{"d_mlp": 512, "norm": "rmsnorm", "init_std_up": 0.0462, "optimizer": "adamw", "lr": 0.00305, "decay_shape": "linear"}
MLP neurons of a small language model. Each row is named by its layer, matrix (gate and up: input weights) and neuron, and shows model dimensions 0-63. Each number is 200 + 20 x the weight over its row's rms, rounded and kept within 0 to 999. A neuron's up and down rows have the sign that makes its largest values positive.
A block is one neuron, or neurons of one layer that tend to fire together. After each block is what it responds to, as a language model described it from the Wikipedia text at the highest values.

L3.gate100,178,178,180,193,230,190,200,208,178,193,229,215,215,195,178,214,196,186,221,156,194,198,232,221,219,196,197,216,190,217,197,230,210,177,202,185,176,192,205,207,172,222,192,191,209,182,170,242,177,215,172,253,210,194,192,184,206,198,220,192,216,183,217,181
L3.up100,192,198,195,174,208,196,222,216,179,187,211,210,188,199,183,219,242,157,211,206,191,172,157,218,180,199,185,202,181,199,240,201,181,195,216,177,223,197,197,200,220,230,209,219,224,204,243,174,229,184,190,218,205,151,211,209,223,204,222,209,212,178,204,203
Description: Verb stem completions. Final piece completing a verb stem that is split into word pieces, mostly before an object or suffix, as in deliver, relinquish, maintain, steal.

L2.gate49,203,225,191,222,189,186,205,239,195,202,202,178,162,181,188,165,205,186,207,197,205,193,214,215,214,171,182,217,200,187,153,237,184,191,225,209,222,201,204,182,164,196,214,198,213,229,178,206,204,192,200,203,202,176,209,182,202,193,175,192,192,178,198,226
L2.up49,171,205,222,196,244,169,191,188,206,219,192,221,190,220,179,158,217,236,186,206,183,200,180,185,196,159,200,220,237,197,191,151,219,217,184,201,185,216,222,214,201,195,177,204,228,202,199,187,203,194,212,208,200,176,154,184,219,201,197,219,211,209,209,234
L2.gate50,193,218,206,185,192,172,178,206,209,185,210,212,194,196,199,209,202,177,238,208,201,184,211,213,195,162,239,201,231,179,182,226,211,184,196,240,184,207,183,219,204,211,212,193,228,186,166,164,200,182,215,201,198,154,220,225,192,234,193,192,180,190,225,187
L2.up50,198,222,203,189,173,150,159,182,207,184,237,217,212,185,188,215,201,198,243,208,222,179,202,174,221,201,242,198,222,209,212,214,191,205,224,225,204,186,188,193,209,196,190,184,212,213,217,201,202,176,217,195,185,193,196,202,238,223,179,205,182,206,209,181
L2.gate73,214,199,225,224,208,190,164,235,189,207,190,219,158,236,226,198,212,158,198,199,204,174,203,192,216,225,184,199,184,211,209,208,206,190,209,206,187,217,204,222,197,199,193,210,210,184,205,171,209,181,207,203,183,174,205,201,194,216,176,184,194,188,244,220
L2.up73,233,231,196,202,234,187,184,248,193,173,209,218,181,188,227,170,252,206,192,217,202,176,193,195,231,220,215,215,219,224,207,162,215,215,189,179,203,240,200,219,203,203,193,233,180,206,231,165,213,245,214,193,174,168,190,217,217,185,200,191,177,199,205,254
L2.gate85,179,221,223,181,218,164,152,194,207,217,176,193,191,220,204,189,202,161,232,215,173,190,211,202,226,204,194,190,191,201,169,197,222,199,202,190,202,209,160,214,181,229,204,229,167,168,219,197,193,221,197,208,202,220,212,177,204,206,202,223,182,167,192,243
L2.up85,199,225,221,217,157,205,164,177,186,215,202,207,200,232,201,202,195,169,239,191,221,204,201,178,198,182,191,177,158,186,204,192,202,215,160,226,186,198,190,214,209,199,181,232,189,201,199,200,211,201,213,222,186,208,230,215,194,203,194,160,177,199,217,236
L2.gate105,168,225,202,230,190,189,196,225,213,248,218,180,182,193,214,177,184,200,185,224,217,227,213,246,191,211,177,206,189,214,151,163,251,190,207,199,190,192,189,169,193,207,178,175,195,202,204,161,204,204,228,194,206,179,203,218,187,196,190,214,214,185,180,215
L2.up105,183,204,203,227,219,186,182,237,199,219,202,204,209,223,176,193,217,214,162,207,180,190,207,164,221,196,199,161,194,227,223,202,210,162,226,181,231,186,227,223,202,207,202,187,208,217,200,210,176,212,191,217,181,202,263,200,210,228,226,179,190,167,233,203
L2.gate122,202,187,224,209,209,209,197,209,218,213,226,221,192,197,177,215,199,171,186,207,179,215,167,170,182,194,209,220,222,201,194,184,206,192,273,220,180,172,198,213,180,219,182,204,207,200,222,168,163,164,208,207,203,166,214,220,221,219,186,178,214,214,222,206
L2.up122,189,179,216,222,228,236,189,208,220,196,203,199,203,169,202,206,213,200,158,186,193,220,173,206,178,164,226,225,181,205,207,209,235,189,216,203,203,226,196,207,233,169,235,190,208,234,189,207,181,208,207,189,211,204,168,220,207,205,174,218,173,216,158,222
L2.gate129,226,219,238,183,184,208,193,195,170,182,231,183,201,177,224,192,223,200,193,197,198,200,190,193,217,193,226,232,189,241,160,199,203,197,241,226,217,178,190,216,188,194,177,167,211,191,220,204,181,178,176,232,204,213,189,184,157,247,199,192,187,228,191,198
L2.up129,218,236,167,197,238,199,212,229,231,164,214,202,250,192,191,207,227,204,181,181,252,183,197,224,228,219,197,207,201,206,228,207,198,185,206,194,215,201,220,234,173,185,217,211,184,174,217,188,196,209,258,182,202,191,204,194,209,194,169,176,176,208,182,164
L2.gate133,189,181,193,191,179,197,166,200,170,191,221,184,227,235,193,225,174,196,157,206,205,182,205,205,195,236,215,220,183,165,208,185,229,174,172,225,210,207,204,213,214,222,190,183,175,174,208,185,229,190,233,230,178,183,155,176,186,203,202,147,193,215,187,197
L2.up133,166,220,195,194,196,188,192,192,197,217,179,194,187,183,171,258,192,208,217,197,164,205,210,169,185,183,215,231,181,220,215,214,220,178,204,151,225,202,177,200,235,192,222,183,204,200,261,197,199,185,247,193,204,212,198,203,209,190,181,201,185,165,200,194
L2.gate137,239,195,213,204,221,165,215,217,236,236,164,188,230,156,178,194,216,207,164,223,157,192,208,179,185,190,227,189,224,204,182,201,185,222,235,190,206,189,195,207,239,188,188,195,240,191,225,206,201,192,227,252,203,217,198,183,182,211,196,180,233,157,163,217
L2.up137,213,212,244,219,175,175,210,148,227,194,186,204,213,203,205,178,202,206,183,181,194,260,241,227,209,201,185,211,176,188,207,167,194,172,230,184,178,212,205,229,193,169,236,208,215,186,185,213,210,210,194,212,232,193,207,183,168,196,197,218,199,246,190,174
L2.gate181,204,227,215,189,180,208,215,190,237,217,190,204,171,185,229,225,210,197,160,192,206,177,184,218,193,186,193,229,196,226,206,160,211,162,218,213,199,163,196,184,191,191,212,192,209,180,177,193,220,206,165,186,199,209,204,153,225,218,214,172,201,205,228,189
L2.up181,175,206,220,234,214,221,224,201,181,203,185,218,212,214,232,195,210,181,188,228,213,182,180,194,202,197,195,210,217,214,233,202,197,200,215,212,229,224,178,207,184,193,221,219,187,186,202,186,208,236,196,222,184,213,166,226,207,181,181,192,195,205,194,197
L2.gate282,206,237,180,172,187,166,203,207,229,206,193,233,187,190,219,215,207,182,220,240,184,188,202,209,184,171,186,216,232,187,250,219,213,192,196,191,201,185,201,188,193,200,201,166,182,201,222,179,187,152,208,183,200,179,229,176,207,216,207,182,187,197,203,194
L2.up282,183,230,216,183,189,161,213,236,214,202,237,237,256,217,176,201,217,193,208,211,200,180,242,169,194,199,175,173,186,179,206,202,177,141,221,189,169,194,228,190,183,192,189,168,187,204,213,202,185,228,230,210,202,226,211,195,179,216,225,210,193,223,189,189
L2.gate300,221,207,227,215,201,182,192,200,214,212,181,227,189,171,159,209,201,205,188,227,175,191,194,215,212,202,224,217,221,224,162,225,219,152,188,209,167,201,202,205,233,239,176,180,186,165,207,177,192,166,238,194,217,186,204,183,202,202,213,216,213,170,211,194
L2.up300,188,193,259,195,185,197,185,205,174,232,222,189,179,184,204,213,199,198,221,217,239,218,217,177,219,198,225,204,240,211,167,216,228,177,171,242,229,203,183,215,191,178,177,207,205,195,272,205,248,213,197,205,240,217,239,210,162,208,196,171,177,208,200,182
L2.gate349,179,200,216,257,214,189,218,254,208,217,195,204,181,239,208,193,219,173,167,188,214,181,195,224,185,212,208,215,169,175,215,164,227,180,216,202,212,193,190,206,194,183,202,218,182,167,167,159,208,225,210,202,202,192,199,227,218,212,211,196,219,185,190,200
L2.up349,219,190,232,213,201,205,177,237,199,220,227,216,203,211,199,219,203,198,232,195,205,180,173,213,202,235,216,193,224,184,212,194,203,201,205,206,199,166,158,226,169,205,181,244,191,197,215,190,230,199,177,207,257,204,205,215,235,189,209,209,204,206,159,250
L2.gate381,230,232,186,233,191,189,196,208,214,174,209,239,214,215,190,208,201,189,202,213,186,208,200,176,175,215,202,201,210,251,189,202,229,190,212,208,202,218,184,219,214,207,204,203,188,221,220,184,195,205,217,189,186,194,216,232,201,192,214,222,208,193,209,228
L2.up381,242,238,241,191,174,198,193,193,184,182,216,228,204,190,191,217,212,195,190,178,182,196,177,202,188,244,177,195,240,187,221,180,198,211,196,198,179,170,219,201,218,183,184,211,175,210,210,189,202,203,231,190,187,191,205,216,177,186,202,217,195,216,175,218
L2.gate413,174,203,184,246,184,206,184,208,227,213,185,200,172,169,198,197,203,198,190,204,171,185,209,219,217,196,207,185,205,193,166,195,206,179,194,217,184,195,203,157,199,208,187,201,217,197,189,207,202,226,215,209,207,181,214,223,192,185,203,186,211,244,208,209
L2.up413,191,211,201,210,196,201,194,213,224,241,173,246,235,161,218,189,233,220,188,196,189,165,192,203,218,212,179,154,205,170,224,177,196,185,219,228,188,218,220,161,199,207,229,181,206,160,201,197,199,197,172,237,215,177,194,209,235,187,200,200,235,156,218,194
L2.gate433,219,216,210,197,240,210,195,188,240,180,221,211,180,217,178,213,212,193,155,231,226,207,205,188,211,187,211,195,200,195,189,196,200,174,236,230,198,190,209,185,162,181,221,196,198,212,161,163,207,218,234,189,248,197,191,230,210,199,198,216,184,202,186,201
L2.up433,199,171,185,225,206,191,207,174,216,187,219,216,207,211,160,225,216,194,200,192,205,230,203,213,178,224,219,187,204,221,185,155,190,223,230,222,205,217,196,208,208,218,200,218,199,228,215,174,177,211,184,186,189,180,226,245,181,189,196,236,228,192,175,236
Description: Mid-word subword fragments. Short second word-pieces right after an opening letter or syllable, often "arg"/"arl"/"b", as in L-arg-a, c-arg-o, Ch-arl-eston, Ser-b-ian.

L2.gate10,186,215,164,197,170,201,221,169,208,155,227,230,228,221,200,203,181,199,197,195,212,173,236,201,210,217,193,184,222,164,218,212,188,197,172,191,200,222,210,221,237,205,189,227,172,164,217,222,193,215,192,181,197,206,178,198,193,229,210,208,200,164,230,183
L2.up10,190,177,208,199,222,198,193,194,162,203,176,188,218,210,210,225,224,167,213,180,198,164,170,209,215,202,194,192,193,218,222,168,153,185,218,187,215,195,177,168,192,192,206,239,221,224,192,215,227,199,192,191,226,203,172,209,190,221,195,182,185,252,205,217
L2.gate150,188,200,218,191,198,145,196,173,211,207,206,180,192,214,220,175,193,223,211,172,215,172,190,201,234,194,177,190,215,209,173,211,228,175,188,196,173,209,220,187,214,194,180,191,234,228,207,227,185,196,178,206,210,212,187,167,171,190,186,175,204,187,198,181
L2.up150,186,205,215,219,211,209,205,220,194,190,213,212,216,220,183,219,153,223,218,213,196,229,186,201,195,230,218,186,220,196,230,179,204,194,182,189,200,218,191,163,222,222,226,210,193,170,182,173,195,186,209,220,249,182,209,231,217,215,205,188,234,219,195,196
L2.gate176,194,210,200,190,179,170,225,232,223,211,188,170,204,191,187,175,214,196,190,211,213,175,190,203,200,227,215,188,183,188,224,200,219,185,228,201,207,209,192,184,188,221,209,240,175,213,219,249,186,169,187,190,182,215,183,180,176,227,195,224,229,169,188,205
L2.up176,181,227,234,189,200,197,193,155,218,209,225,186,214,188,237,207,205,228,214,183,214,191,242,161,220,205,222,203,187,224,155,226,195,175,196,207,214,183,188,197,219,202,192,188,211,171,198,181,219,252,216,195,209,249,223,166,173,234,236,217,195,203,189,210
L2.gate184,218,184,169,208,180,180,171,212,213,201,201,213,211,229,217,175,185,158,184,209,187,205,206,205,231,191,228,186,218,172,196,198,186,237,180,199,183,178,195,232,206,217,246,184,183,214,215,214,211,176,217,230,239,169,168,205,173,182,224,178,187,189,196,203
L2.up184,181,211,215,183,181,193,227,194,194,209,224,190,176,190,212,207,213,218,209,182,178,217,187,225,222,245,179,196,205,188,193,207,199,195,239,211,199,143,204,219,180,222,209,215,194,207,175,246,199,233,181,196,204,221,198,203,185,221,186,182,249,205,193,169
L2.gate205,176,221,197,185,183,176,195,248,223,171,201,201,203,195,188,215,184,209,173,205,233,220,180,206,196,213,198,184,193,205,209,209,191,200,212,171,196,207,206,176,229,192,195,220,226,200,232,199,191,196,190,208,187,144,182,171,184,238,212,199,203,203,216,178
L2.up205,192,215,219,179,195,199,190,206,194,200,175,199,206,212,216,178,202,205,195,197,217,179,199,256,170,244,182,207,206,187,228,180,156,199,200,198,201,199,222,178,178,184,175,225,177,190,165,195,209,209,193,209,176,205,147,147,203,187,220,197,219,191,171,203
L2.gate220,193,223,222,213,187,171,178,214,190,214,183,202,230,211,199,225,188,201,205,212,214,188,194,201,190,213,195,185,210,193,179,208,198,202,183,203,197,181,209,198,173,186,180,205,185,198,215,200,213,215,218,209,204,221,210,174,144,174,193,198,187,192,228,205
L2.up220,188,185,207,196,194,206,206,217,191,194,180,218,193,207,233,198,173,215,194,231,207,200,230,197,210,201,204,197,180,214,216,218,208,168,198,193,173,198,164,199,242,184,193,205,223,191,162,166,180,204,159,217,239,207,153,174,209,227,210,210,212,236,193,188
L2.gate325,178,211,224,205,204,230,237,204,217,218,199,186,186,172,151,223,197,193,197,169,207,192,212,164,188,173,218,197,203,191,188,210,201,209,199,187,209,222,235,215,198,233,199,187,231,205,218,192,210,162,187,173,208,212,188,213,172,214,219,205,232,204,228,187
L2.up325,224,195,199,154,217,207,209,196,195,215,193,215,175,192,189,219,200,231,174,187,204,201,181,186,207,168,213,211,215,193,193,159,243,177,181,231,253,227,224,212,225,199,245,215,221,198,191,206,185,179,214,216,207,193,189,187,173,208,218,216,202,241,191,216
L2.gate373,196,213,214,222,179,199,197,190,214,230,225,224,168,199,195,232,215,193,222,162,172,194,209,201,197,201,152,209,223,217,200,183,198,194,209,182,210,178,223,153,175,191,181,201,215,154,194,165,183,211,209,194,228,200,209,148,183,204,187,217,200,218,205,184
L2.up373,211,172,225,187,219,212,194,201,176,209,213,207,199,224,234,174,207,193,194,232,223,171,221,203,203,172,198,178,224,183,202,186,255,212,141,221,207,209,166,213,197,199,184,196,188,226,201,199,188,193,211,184,204,218,195,187,188,220,205,196,184,209,183,218
L2.gate387,178,149,203,224,149,195,218,172,242,212,196,184,185,178,196,230,194,189,199,177,190,181,214,205,189,200,194,200,191,185,191,212,204,216,218,238,197,165,197,194,183,184,227,213,195,180,189,190,182,163,176,216,192,189,183,167,174,237,185,221,216,197,206,197
L2.up387,181,176,233,218,184,195,142,139,214,193,213,227,218,178,188,202,188,205,189,178,215,177,194,174,182,184,181,196,194,191,194,226,187,214,210,211,225,205,212,203,211,224,175,179,205,209,181,211,185,203,210,213,222,195,169,206,218,209,198,211,206,186,167,203
L2.gate402,202,219,211,203,160,158,206,187,204,184,206,186,199,230,190,210,203,175,207,173,191,212,216,182,226,227,183,159,213,216,184,191,232,206,210,176,140,214,185,155,192,209,192,231,201,182,222,207,180,225,186,192,244,186,200,158,170,205,208,203,211,213,205,225
L2.up402,166,175,230,183,246,222,180,190,200,212,208,243,213,179,180,198,179,215,208,176,192,201,205,257,217,164,200,191,227,219,194,199,206,199,127,197,227,195,212,197,192,192,186,183,236,223,203,183,190,228,183,190,193,198,189,184,181,178,220,227,214,223,216,211
L2.gate416,199,173,210,195,163,172,219,185,171,181,201,245,202,215,190,219,184,207,203,238,200,180,220,185,199,187,204,166,209,176,209,150,242,182,180,218,226,220,190,217,228,236,214,231,191,163,181,204,212,206,185,208,217,196,171,202,187,192,211,207,171,184,185,188
L2.up416,214,183,219,205,210,222,229,190,211,194,172,195,217,223,183,197,182,231,168,164,207,187,227,191,159,229,227,190,184,220,160,167,216,185,210,200,228,205,187,179,208,189,204,227,159,212,231,195,239,231,177,188,218,214,208,213,204,187,208,201,191,186,221,235
L2.gate431,168,200,266,229,232,194,240,148,195,174,196,202,188,190,193,218,193,185,200,214,179,224,199,219,232,174,198,197,194,218,186,200,201,182,224,216,215,200,188,189,204,211,225,196,209,154,220,178,162,218,166,234,213,210,208,183,212,203,202,243,220,212,183,198
L2.up431,212,198,234,166,221,206,219,191,221,192,204,198,196,167,179,182,203,191,182,197,212,188,240,206,201,183,201,234,208,211,171,204,191,209,234,191,182,218,219,193,214,228,218,199,206,225,209,221,191,218,194,181,238,208,194,185,190,196,169,192,209,210,195,192
L2.gate452,208,190,231,227,188,187,200,217,201,202,193,221,191,196,217,186,183,167,207,206,206,204,225,215,204,208,185,171,192,230,221,195,224,213,185,233,209,219,161,164,178,248,197,185,199,150,195,212,218,205,175,212,229,204,204,224,238,214,230,174,185,186,188,193
L2.up452,218,183,209,198,211,193,201,197,216,157,183,197,172,222,202,192,161,172,201,202,173,210,216,201,250,222,168,176,247,168,217,198,213,228,193,194,166,238,195,234,198,196,222,202,192,186,192,162,229,194,189,237,196,192,225,240,216,170,201,229,208,155,198,216
L2.gate460,187,161,188,195,223,189,226,176,231,203,218,134,177,220,219,204,186,200,202,186,202,201,212,203,204,191,169,217,217,204,185,171,253,199,167,188,211,200,173,197,210,221,207,234,251,201,166,231,212,217,175,198,221,207,202,163,217,197,206,204,221,191,218,173
L2.up460,178,185,212,171,205,151,174,193,209,194,184,202,213,202,190,209,224,216,201,176,224,163,204,203,219,193,172,190,239,195,195,213,175,219,175,210,197,176,198,169,226,211,195,217,196,223,174,212,184,213,236,185,231,206,198,235,182,192,208,200,235,219,208,187
L2.gate484,213,205,251,167,199,225,191,198,204,204,213,204,206,192,177,234,182,219,177,169,208,189,222,239,200,162,214,186,222,191,182,224,196,212,223,210,203,221,193,217,204,216,218,216,208,182,195,206,187,177,170,175,222,213,194,196,163,224,215,195,194,217,230,251
L2.up484,187,185,192,227,184,226,206,221,209,188,181,215,177,177,228,181,171,211,190,165,211,223,216,201,198,163,207,219,216,222,209,185,212,167,221,193,190,212,190,195,206,194,212,204,236,177,216,173,195,220,172,211,199,193,229,207,195,209,161,197,235,205,203,196
L2.gate501,210,142,212,185,194,171,213,240,218,198,170,191,203,174,211,197,212,188,199,198,198,213,214,212,160,177,212,169,186,225,220,205,225,204,211,232,208,217,200,174,227,202,176,197,251,175,191,192,201,174,207,181,205,199,194,213,160,163,219,225,175,213,205,215
L2.up501,229,185,197,202,214,185,200,211,211,226,186,245,152,212,180,212,192,219,168,222,207,210,159,204,211,183,139,199,200,199,223,234,184,222,203,176,169,209,208,209,172,212,221,207,211,194,205,206,219,209,200,213,190,177,199,185,217,185,211,224,179,183,221,182
Description: Word-ending fragments, especially goals. Second word piece finishing a word split after a short prefix, strongest on go+als in football stats (goals), also sc+ore, sp+ot, del+iver.

L4.gate229,195,194,192,198,221,214,208,206,234,203,201,237,204,169,182,185,173,176,211,216,168,186,194,176,169,230,210,215,181,220,215,198,217,198,197,207,223,161,168,194,184,191,220,239,184,193,191,195,181,205,174,212,195,224,177,190,208,189,205,187,198,200,223,157
L4.up229,204,217,224,180,158,189,200,195,233,232,187,182,184,194,184,241,174,212,222,197,190,179,182,216,192,192,224,213,207,231,177,199,165,182,194,202,207,205,205,187,213,210,187,208,202,168,168,216,168,213,186,190,226,198,178,196,229,201,205,148,199,196,183,175
L4.gate339,192,173,192,194,213,191,225,221,222,232,205,196,226,180,211,207,197,203,172,201,199,210,202,203,170,177,241,230,175,201,167,203,238,207,198,224,201,206,170,213,196,189,209,198,222,168,179,188,198,156,244,210,180,173,181,221,214,163,190,151,213,174,176,180
L4.up339,193,190,178,193,230,190,213,208,222,213,228,225,240,208,202,209,198,195,178,173,156,176,215,185,204,207,211,173,214,158,217,205,216,149,229,215,204,179,202,168,198,233,211,199,195,205,221,189,219,185,198,208,217,207,185,197,235,180,213,207,196,202,173,238
L4.gate351,182,196,189,202,171,157,189,171,205,161,198,207,236,147,193,204,181,190,188,209,197,216,217,199,204,160,204,200,153,206,188,185,210,164,182,199,208,187,192,197,214,225,197,205,210,181,187,210,167,215,180,214,211,177,216,194,201,215,218,178,237,235,214,187
L4.up351,179,200,240,191,210,220,219,199,194,224,218,176,151,225,193,183,200,215,198,187,190,212,212,185,169,213,159,195,196,229,215,174,212,131,201,197,231,185,207,217,174,211,195,209,227,188,190,204,207,202,226,176,207,161,210,182,180,211,219,185,223,214,195,230
L4.gate440,212,181,185,197,209,188,192,205,171,193,179,210,190,203,152,208,148,176,188,191,188,209,217,223,197,200,205,224,211,220,216,193,231,204,207,176,228,179,171,196,166,220,219,171,232,195,208,161,218,207,207,184,211,205,199,146,223,216,186,192,208,219,200,210
L4.up440,205,200,182,202,194,188,212,182,216,190,214,253,209,207,170,196,223,206,234,164,192,209,217,224,174,210,159,181,201,191,189,212,221,195,195,204,228,190,196,234,251,216,201,207,194,225,192,155,210,211,219,199,183,193,207,174,205,186,196,177,232,169,178,219
Description: Heading closing markers. Closing equals signs that end wiki-style headings and titles, such as ==See also==, = Cola =, ===Disc 2===; also table separator rows |---|.

L3.gate70,201,190,226,192,194,187,198,175,211,192,198,179,176,205,199,171,193,172,170,211,154,182,194,201,195,172,208,225,201,160,179,222,207,231,177,198,197,195,199,222,207,207,162,197,211,183,199,208,208,188,171,213,218,203,189,216,242,231,225,196,162,155,209,222
L3.up70,173,199,178,197,207,228,209,193,187,185,180,214,240,188,199,201,201,225,216,200,202,198,230,192,220,228,210,194,210,183,224,224,240,196,197,191,169,232,194,217,203,232,169,205,197,196,208,206,191,194,211,161,192,236,198,208,225,212,208,203,186,212,165,222
Description: Section heading closers. Closing ==, ===, or ==== markers that end Wikipedia section headings such as "Early life ===" and "Legacy and death==", plus table separator rows (|---|---|) and blank-line breaks before new sections.

L4.gate109,231,191,168,191,209,182,205,212,204,196,195,171,224,186,228,197,172,199,194,224,184,164,214,182,190,202,212,168,199,201,183,192,244,208,181,204,206,202,205,210,209,198,180,253,217,183,179,167,187,215,187,242,202,161,188,191,183,204,197,183,196,180,209,234
L4.up109,180,171,213,163,211,205,218,240,180,203,198,221,204,164,184,197,178,188,226,224,193,174,230,237,211,217,179,231,220,227,211,200,160,207,207,205,225,178,179,203,201,225,205,170,204,199,205,203,184,215,189,214,217,183,204,200,170,195,226,222,224,176,198,194
L4.gate147,203,176,164,172,193,192,210,187,195,202,200,220,203,210,187,183,211,212,189,188,179,190,208,247,166,228,182,198,209,221,195,238,225,189,165,175,156,212,200,228,181,196,162,194,237,157,200,174,193,205,197,197,231,213,206,197,209,234,206,222,189,182,230,196
L4.up147,209,206,210,166,163,197,214,221,227,215,192,184,197,174,199,187,209,178,224,210,210,203,195,223,216,238,183,163,218,222,191,193,163,195,208,186,228,219,179,230,166,225,179,230,229,188,198,179,203,188,202,195,227,187,165,206,219,205,167,170,211,237,182,244
L4.gate436,195,199,178,174,209,185,187,218,227,206,204,217,223,174,208,214,173,215,184,190,177,177,222,194,204,205,213,198,206,223,200,219,210,198,189,213,198,202,195,213,189,222,175,213,196,178,180,168,188,232,206,186,212,211,180,251,167,251,257,203,138,191,183,232
L4.up436,195,194,169,200,167,178,208,216,200,170,192,188,192,202,168,210,168,162,219,200,217,207,186,218,177,180,192,186,207,191,210,202,230,139,199,163,240,207,181,213,185,180,185,199,238,147,184,205,228,206,217,194,201,183,211,192,199,189,219,190,188,202,194,224
L4.gate461,238,214,182,199,182,185,197,202,190,192,184,194,174,200,182,215,214,188,192,185,177,177,223,199,203,248,235,214,217,186,182,218,226,189,185,226,214,196,172,168,169,201,190,191,178,186,168,213,225,181,207,198,187,207,224,210,190,216,191,181,216,173,225,216
L4.up461,208,209,203,214,231,207,212,197,247,222,193,201,186,211,184,180,226,217,205,206,236,157,180,225,215,175,190,200,194,212,190,174,199,165,218,203,227,229,208,218,215,238,224,203,214,167,209,218,190,193,204,206,230,185,190,235,214,231,212,161,194,210,212,234
Description: Noun-completing word endings. Final pieces that complete nouns, often plural or in section headings and before "of", such as -ations, -ances, names, life, end.